Weights of a small transformer language model: 78.5M parameters.
MLP neurons of a small language model. Each row is named by its layer, matrix (up: input weights) and neuron, and shows model dimensions 352-479. Each number is 128 + 32 x the weight over its row's rms, rounded and kept within 0 to 255. Numbers have three digits each.
Before each neuron's rows, "fires after" lists the tokens most often just before its 100 highest values on Wikipedia text that the model never trained on; "fires on" lists the tokens most often at its 100 highest values on Wikipedia text that the model never trained on.

fires after: "1", "8", "9"
fires on: "2", "0", "1", "5", "8"
L3.up1061:090127126128159168142083081161102124094170161097184145114140104150103118164131133146141121151130164094088195135124098094111139114096177102146186148094078064128148171149080166096112144098123101146096176141153080137130153156169068096153125084146150128152145111113089132135160083102081169122210153147089149121183121133115135169084089190104103153140160170141089126114140159103098108126085

fires after: "1", " F", " R", " S", " as"
fires on: ",", ".", " it", " we", "z"
L3.up527:147095123126221153139130125135078156082158114103198133173126090122115122079079127163122102085091146141135149166084123131092147173081068116099064111133150149142164137136138138132125096198136067169144095118122129155118174190115120116089127136155122092117095165124149113131114118165072136143084181106109119179182095086130111134102088116135067130105136150143191108120129179134152161097062

fires after: " |", "n"
fires on: " ", "y", "4", "l"
L3.up95:111167105115152127131108106157123111122154101128082135114099075102111081124095170142206077142113132106151153114157150135122151097104113149104167162051130095120097128151148101148178198176180116115147120127165143090181125145158169102139122107128091172139098130092096076126071112158107095115146086150160090215172171070119139144115148151127081161108121188133110168129159142194140137148114

fires after: " |", ";", " a", " ("
fires on: " ", "t", "p", " of", "cht"
L2.up749:099092121107118119146155152148092039108134122119076115110092085131119108164103129121128159174109147143136131164067147153134099156107103053044086115123131179168154124090064163144119164120133157107126122114151114228124126140129134099107176110148106130062130096074094140097090077122147076101104095076153136068092071177120127131154037114118158133081080206100111069145148160113212115132083

fires after: " (", " \"", "\n", "}"
fires on: "m", "t", "p", "\"", "a", "c"
L2.up32:138139117126086089095137050167099132055075132086129158144125129084146117099110065065101157131140155149181156109103077123158082166104122121149152116132131171132142135139114133113125093119087107104091109146145151170126112102190080112082092122106059124099125125126136142072068111186099109153120075144133092097140100123065113066142116143086121170116099168124190106093108122180134167138086

fires after: " ", ",", " and"
fires on: "9", " winning", " leading", " led", " losing"
L2.up602:162114120163145063096087084149119160101124095184156160170168121232154113152157086108077148133102150157156140108147137135091060155090106115121107125097210158084152137118088162136121099139129163108178088097171093146070126106128041151120100098107167145119186093060117131122089129171119164134152112111160072151145085201140100147114092140152079133151103117126200135121140131125118162077096

fires after: "1", "7", "9", "2", "6", "8"
fires on: "0", "7", "9", "st", "th", "1"
L3.up1118:137161118143169134085134152153104115145172111166086166152064180096143152115116071109138101121070168106148077167154145157156150102148143061162111164169069172119097095168125135147086164167103133122112158090152060157138139118142124047123189141162130142086155198137113095121123106163165110178100098152158058153165127063123119134077181121167090149165148085120103142093125111152112187079058

fires after: " ", " St"
fires on: "2", "1", "3", " ", ";", " Society"
L3.up739:128057182157134126140142154098100179117089104106157144159101143171126143142104080143099127106090138103147106122094136122098097154111096118103093054126116123132135127168040116149138160097079092122061127177128117124092100052124157103114159128128175168069087096123100078113094069123137112112049113082063101127111117146106137171066123149148140088141144118091117107084142130100092174127120

fires after: "0", " to"
fires on: "0", "2"
L2.up860:223093119146138083165180088088091121097124141097087149124175164159133093102115136107068112171144140131135169137098104109152126108123136140080117123128092154116173119193181152086102056089089160140155111175183135132077144118084079173111160097148110154157151126125113162099124112099103178189055135108103095195146060155142103114122146170170091143098129093122218126141138116103131132096018